Weights of a small GPT-style language model, trained from scratch on English Wikipedia: no biases in attention or MLP, 130M tokens.
MLP neurons of a small language model. Each row is named by its layer, matrix (gate and up: input weights) and neuron, and shows model dimensions 80-143. Each number is 128 + 32 x the weight over its row's rms, rounded and kept within 0 to 255. A neuron's up and down rows have the sign that makes its largest values positive.
After each neuron's rows, "fires on" lists the tokens most often at its 100 highest values on Wikipedia text that the model never trained on.

L4.gate195 [157 138 170 111  93 204  93 148 117 122  97 101 129 118 143 131 129 101 111 113 147  92 142 126 111  98  78 143 102 141 213 149 208 149  97 100 128 108 138 116  93  83 144 148 114 109 133 144 109 103  98 115 147 130 124 170 184 119 138 222  99  87 179 125]
L4.up195 [187 100 125  97  96 163  77 145 122 160 148 114 152 193 110 104 112 138 158 176 142  90 145  90 112  99  96 128 181  75 150 160 102 110 164 195 166  99  84 107 130 132 175 149 157  67 173  91 147 153 144 123 110 108  94 120 115 134 157 142 145  58 104 115]
fires on: " that", "ed", "s", " as", " at", ":"

L4.gate103 [106  87 158  78 134 116 175 156 159 132 141 125  86 169  79 108 128 111 102 161 111 140 146 177 126 138 114 131  67  83 132  91  96 136 107 147 148 145 106 148 131 162  88 151 104 110 137 112 181 127 106 144 163 141 206 117 111  96 115 154 129 117 100  57]
L4.up103 [ 92 109 192 147 166  78 159 106 120 170 114 142 128 147 108  90 149 141  82 124  63  88 183 133 173 108 184 140 149 133 114 110 130  80 191  96 124 133 144 100 159 150 187 127 139 131 158 105 122 143  67 150 108 151 129 153 148  73 152 136 111 125 130 157]
fires on: "op", "ot", "ac", "em", "ing", "e"

L4.gate222 [142 119 202  94 119 121 125 124  77  93 105 145 136 164 167 131  97 104 132 113 101  91 170 166 105  60 131 101 166 130 142 180 148 110 163  91 135 116  91 127 115 142 164  96  93 140 118 127 147 146  68 156 131 128 158 126 159 172 103 134 169 138 136 114]
L4.up222 [177 150 127 109 120 199 156 163  98 106 178 136 103  99 109 140  76 155 138 142 138 143 132 140 144 133  96 104 135 160 145  95 120  70 123 124 103  87 100 214  96 174 165 121 164  23 122 135  77 114 135 111 156 103 130 109 159 121 162 128 131 133 118 171]
fires on: "up", "ed", " P", "c", "s"

L4.gate432 [117 153 138 146  98 134 121 120 151 119 132 116 120  89 111 132  92 131  94 201  65 109 125 105 112 131 131  92 191  84 100 113  94 187 101 148 136 174 139 145 119 147  96 121  86 182  69 138 106 128 178 146 120  94  96  95 154 120  68 102 100 105 143  94]
L4.up432 [127 142 129 165 160 150 119 105  94 166 116 111  74 112 107 145 113 140 132 147 140 192 130  87 154  72  72  82 142 154 108  82 132 102 113 139 179 163 120  96 106 125 138 135 151 147 126 147 140 140 129 174 141 148 144 125 110  96 141 115 172 193 149 111]
fires on: "er", "on", "el", "all", "et"

L4.gate116 [159 118 124  96 100 128 115 116 173 152 184 126  29 152 106  90  96 110  99 129  97 153 176 111 118  59 123  65  93 128 121 105 105 147  70  97 123 126 114 145 130  52 134 132  90 118 183 102 141 111 107 170 103 139 122  82 184 102 104  97 149 140 133 152]
L4.up116 [109  81 152 140  86 103 122  96 107 117 193  64  93  77 145 132 156  61 109 124 137 113 145 140 110 135 139 155 116  88 120  89 149  79 128  88 116 133 150  69  97 179  94 103 137  65  78 185 149 115 125 165 154 121 124 146  96 112 114 117 114 174  56 110]
fires on: "ct", "all", "ing", " that", "e", "ound"

L4.gate98 [110 110 148 126 158 148  99 130 124 122 125 129 119 118 142 119 107 141  91 160 107 128 124  42 170 173 176 114 107 120  96  98 121 159 103  94  75 136 120 106 169 174 105 126 124 124 160 167 139  98 110 156  84 116 104  97 141 106 147 158  99 155 121 110]
L4.up98 [106 132 145 129 163 125  86 165 165 129 156 177 103 112 127 130 158 135 121 149 115  94 178  89 155 165 195 176 157 179 100 122 123 122 153  92  79 130 169 102 111 164 114 129 134 100 147 120 142 162 128 151 108 181 104 139 159 141 157 154  72 143 101 120]
fires on: "b", "s", "t", "ac", "i", " ad"

L4.gate329 [126  71 100 123 102 101  55 116  62 132 161 145 113 124  82 131 108  93 129 148 118 141  95  89 107 125 153 129 104 173 125 168 117 114 115 137 161 160 131 125 101 117 181 160 127 100 127 109 116 113 133 133 169 143 148 146 118  80  99 159 177 114 121 117]
L4.up329 [111 190 203 103 140 158 125 117 135  87  77 149 143 117 202 122 124  91 175 187 139 152 214  80 146 185 116 118 120 128 100 130 147 141 133 175  80 170 123 125 136 119 151  95 124 123 120 164 169 144 142 140 109  87 121 147 128 144 137 207  98 179 183 115]
fires on: "le", " res", "ic", "rom", "es"

L4.gate261 [119 129 150 101 127 155 160 113 131 208 127 182 189 149 115 124 143 113 116 174 112 134 143 202 151  92 116 110  60  93 131 122 162 147 107 131 180 127 125 129 210 157 171 143 137 126  77 116 124 142 114 108 103 134 129 118 115 170  64  51  94 126 105  98]
L4.up261 [116 101 138 100  95 165 165 169 132 157  99 115 127 113 116 124 135 135 109 191 152 130 155 143 103  59 136 100  90 113  68 110 127 128 156  85 116 125 175  73 111 132  85 133 150 118  78 118 197 142  82 142 136  79 110  73 166 133 128 129 125 161 124  85]
fires on: "h", "un", "are", "z", "ac", "al"

L4.gate403 [ 95 111 121 143 152 172  80 121 121 127 128 137 101  80 119 140 104 125 161 127  30 151 101 133 137  99 145 132  61 130 153 189 123 124 166 123  94  52 171 115 160 113 134 137 177 120 112 136  61 146 115 137 168  99 157 127 184  85 167  86 162 105 155 145]
L4.up403 [149 110  88 116  89 198 109 133 163 108  78  86 160 150 134 164 152 107 149 215 162 132 132  79 161 102  82 145  71 192 134 134 171  99 136  50  93  97 175 128 140 187 141 145 145 152 160 162  84 132 186 144 135 147 142 161 115 141  94 134 151 158 212 102]
fires on: "wo", "e", "h", "b", "y", "ed"

L4.gate402 [128 139 162 108 127  65 100 181 166 153 113   0 155 153 136 142 124 151 143 108 139 155 125 117 212 129 141 121  98 160 126 124 117 157 174  93 136  81 104 105 171 160  76 144 122 141 143 156 113 157 143 173 157 179  96 129 101 103 157 143 181  71 122  94]
L4.up402 [122 109 107 176 107 152  80 145 119 145 143  96  60 153 153 150 154 116 129 127 167 136  91 101 148 149 164 145  92 101  99 182  95  51 160 119 132 124 104 142 179 137  95  85 114  63 129  93 155 137 106 201  91 127 184 130 174 103 170  86 168 100 133 125]
fires on: "b", "en", "c", "g", "or", "s"

L4.gate10 [124 128 108  94 131 148 118  80 135 113 152 132 110 105  30 102 107  68 152  87 167 104 127 109  93 157 164  62 115 132 122 163 141 130  97 173  83  94 171 121 132  70  83 137 156  92 119  94 170  80 141 128 143 104 202 183 180 134 102 118 132 152  79 110]
L4.up10 [121 139 121  90  96 137 102 120 119 146 178 129  72 157 142 148 122 176 151 124 161  89 193 141 127 136 123 141 154 123  94 101 121 182 164  96 125 185 110 164  79 163 170 100 148  59 104 172 123 145 211 148  93  84 165 118 101 193 114 119 149 175 152  40]
fires on: "ed", "et", "ow", "ok", "ough", "e"

L4.gate174 [ 93 141 178 122 191 152 162  89  79 123  91 124 105 128 107 114 155 130 114 159 147 103 106 144 144 134  98 145  70 135 144 143 146 187 162 120  82 102 100 121 102 170 190 155 164 129 132 143 125 128 121  47 129 105 142  89  98 124  44  97 106  62  93  75]
L4.up174 [170  95  88  96 163 184 145  47 149 155 137  79 124 136 136 148 158  81 141 153  81 131 176 107  51 101 116 146  92  87 138 113 138 177 126 112  64 104 115 138 101 142 105 177 125 140 104  69  67  49 140 152 152 118 139 158 135 129 157  90 139 148 141  92]
fires on: "e", "al"

L4.gate278 [184 150 157 164 113 104 148 134 157 147 100 133 119 116 127  81 118 126 137  96 158 142  95 165  89 173 159 100 165 166 120 160 132 159  94  88 121 142 121 125 179  58 161 101 136  98  76 146 161  44 181 125 142 159 126 114 147 149 112 120 124 111 129 161]
L4.up278 [150  94  98 128 121 115  83  74 112  82 153  96 133 128 125  89  97 128 136 137 189  93 110 104 167 109 151  98 130 131 134 122 147 133 130 168 100 128 106 130 146 115 143 106  64 158 124 190 171 172 134 132 140 182  79 175 134  74 149 146 158 151 104 176]
fires on: "ct", "ing", "est", "t", "ch", "ect"

L4.gate389 [201  88 140 113 130 124 125 109 136 158 131 134 129 155 108  96 100 137  99 122 161 173 151  81 155 151 165 157  84 110 156 125 148  78  94 122 108  83 101 180 166 202 122 157 205 105 130 140 124 100 129 132 110 161 146 130 198 133 121 169  98 130  95 135]
L4.up389 [105  89 168 101 135 135 175 137  90 106 102 157 148 124 133 167 172 111 173 121 125 140 119 127 161 102 165  89 109 129 100 135 122 101 142 120 146  92 138 121 114 137 146 154  67 141 169 127 180 161 138  92 155 146 205 133 138 144 172 116 122  96  73 126]
fires on: "ing", "up", "l"

L4.gate414 [125 203 155 135  57 124  99 114 161 129 134 110 105 140 123 126 154 132  93  69 205 131 147 105 117 151 165  58 129  90 157 119  74  95  82  90 146 115 113 101  98 150 145 158 132  65 149 125 119  96 142 132 121 127 134 114  87 169 107 171 112 145 172 145]
L4.up414 [122 127 115  93 159 106 146 122 185 120  95 121 160  97 117 127 160 125  81  78  94 135 139  98 154 101 146 104 203 232 123 103  68 150 128  89 152 105 164 120  87 144  73 111 145 105 184 171 127 183 119 139 152 160 107 103 170 132 159 149 122  74  41 104]
fires on: " res", " r", "r", "l", "ist", " wh"

L4.gate343 [116 168  72 123 109 210  98 118 135 148  81 151 137 135 101  86 162 111  96 137  93 173 132 159 135  83 132 106  85  85 128 116 112 155 138 111 118 156 118 115 146 127 111 144 103 179  72 169 172 152 107 149 172 200 135 131 164 144 120 131 153 117 149 114]
L4.up343 [ 89 142 116 138 163 120  90  75 101  95 153 122 100 125 114 124  73 154 185 168  58 125  77 168 100  20 143 102 135 142 133 134 126 156 134  78 104 129  66  99 153 154 167  54 129 136 121 161  77 106 115 193 137 140 133 153 133 125  35 137 142 122 143 109]
fires on: "er", "el", "f", "y", "at"

L4.gate112 [155 133 117 101 158 152 100  65 149 132 130 198 166 157 140 125 180 151  91 178 125 141  81  78 180  85 100 164 148 106 102 138 123 129 160 135 133 155  95 146 143 133 124  93  94  79 136 134 110 101  78  92 125  97 127 170 151 162 113 145 175 100  80 200]
L4.up112 [ 84 140 171 114 127 152  61  96 128 153 160 100 150 106 114 174 125 171  66 147 115  77 132 112 138 136 136 125 157  97 134 129 140 103 132 137 111  87 160 159  98  94 111 123 142 119 135 111 113  91 155 116  72 130 230 146 100 102 194 172 105 137 171 124]
fires on: "qu", "i", " of", "h", "u", "an"

L4.gate101 [161 120  71  97 134 138 153 114  88 148 139 112  89 104 105  71  95  59 138 162 156  56  99 154 124 112 130 159 123 159 142  95 115 165 121  75 104 137 150 132 122 149 131 154 129  66 163 161 106 118 112 100 137  96 127 175  66 158 154 101  99 112 115 124]
L4.up101 [134  85  80 128  91 173 140 158  70 180  90  94 143 125  93 147 131 142  83  65 135 130 118 136 143 115 114 167 129 101  82 104  62 120 136 148 135 185 114 104 123 184 162 152 109 104 115 152 107 160 153  99  65 104  65 177 111 121  68 138  92  56 132  79]
fires on: "el", "g", "ation", "ated", "e", "ed"

L4.gate128 [131  50  99 128 114 142 184  84 186  98 185 134  31 128  82 156 130 149 159  68 172 181 102 159 131 104 101  93 126 129 155 165 101 120 109 128 107 104 125 179 103 154  98 181 136 137 135 149 155  78 138 120 149  67 110  77 139 139 130 150 165 127 228 119]
L4.up128 [136 125 123  69  86 152 151 137 102 127  75 101 121 148 154 131 147 134 133  89 147 173 110  99  78 116 117 152 168 190 123  92  93  91 106  87 147 106 177 170 102 184  72 182  95 143  92 138 132 136 178  98 155 141 106 153 145  86  72 119  68 155 147  94]
fires on: "ed", "p", "ov", "en", "ab", "ame"

L4.gate228 [150  96 136  87 136  81 106 127  94 136 128 131 141 174 112 116 133  91 137 173 144  68 100 107 158  97 131 156  89  96 135 137  83 142 139 143  97 145 169 111 101 159 126 153  55  76  75 132  88 170  82 137 123 138 102 152 115 171 107 172 100 135 142 155]
L4.up228 [146 149 120 103 177 139 102 120  80 141  92 209 129 102 172 204 104 122 159 118 115 167 113  96 146 118  80 140 127 112 149 155 132 157 130 142 135 123 109 132  94  79 139 127 105 134 106  98 162  93 140 130 129 180 128 120 113 137  55 134 109 113 177 152]
fires on: "l", " of", "ic"

L4.gate317 [128  84  46 199  68 139 137 105 118 130  89  89 145 155 186  86 119 119 137 125 171  82 135  89 153 115 120 155 152  75 118 122 121  96 151 124 100  88 109 119 130 122 126  64 128 117 108 141 159 139  75  83 114 120 100 106 141 119 106 225 172 114 149 144]
L4.up317 [ 71 191 154  60 121 125 146 142 119 158 111 105 206  74 117 196  93  75 110 217 124 144 171  93 129 153 104 179 124 130 151 176  88 136 173 179 107 132 137 124 146  99 166  95 126 128 131  91  73 126 110 150 105  96 182 131 134 143 118 117 153 115 134 158]
fires on: "ric", "ent", "ic", "k", "ing"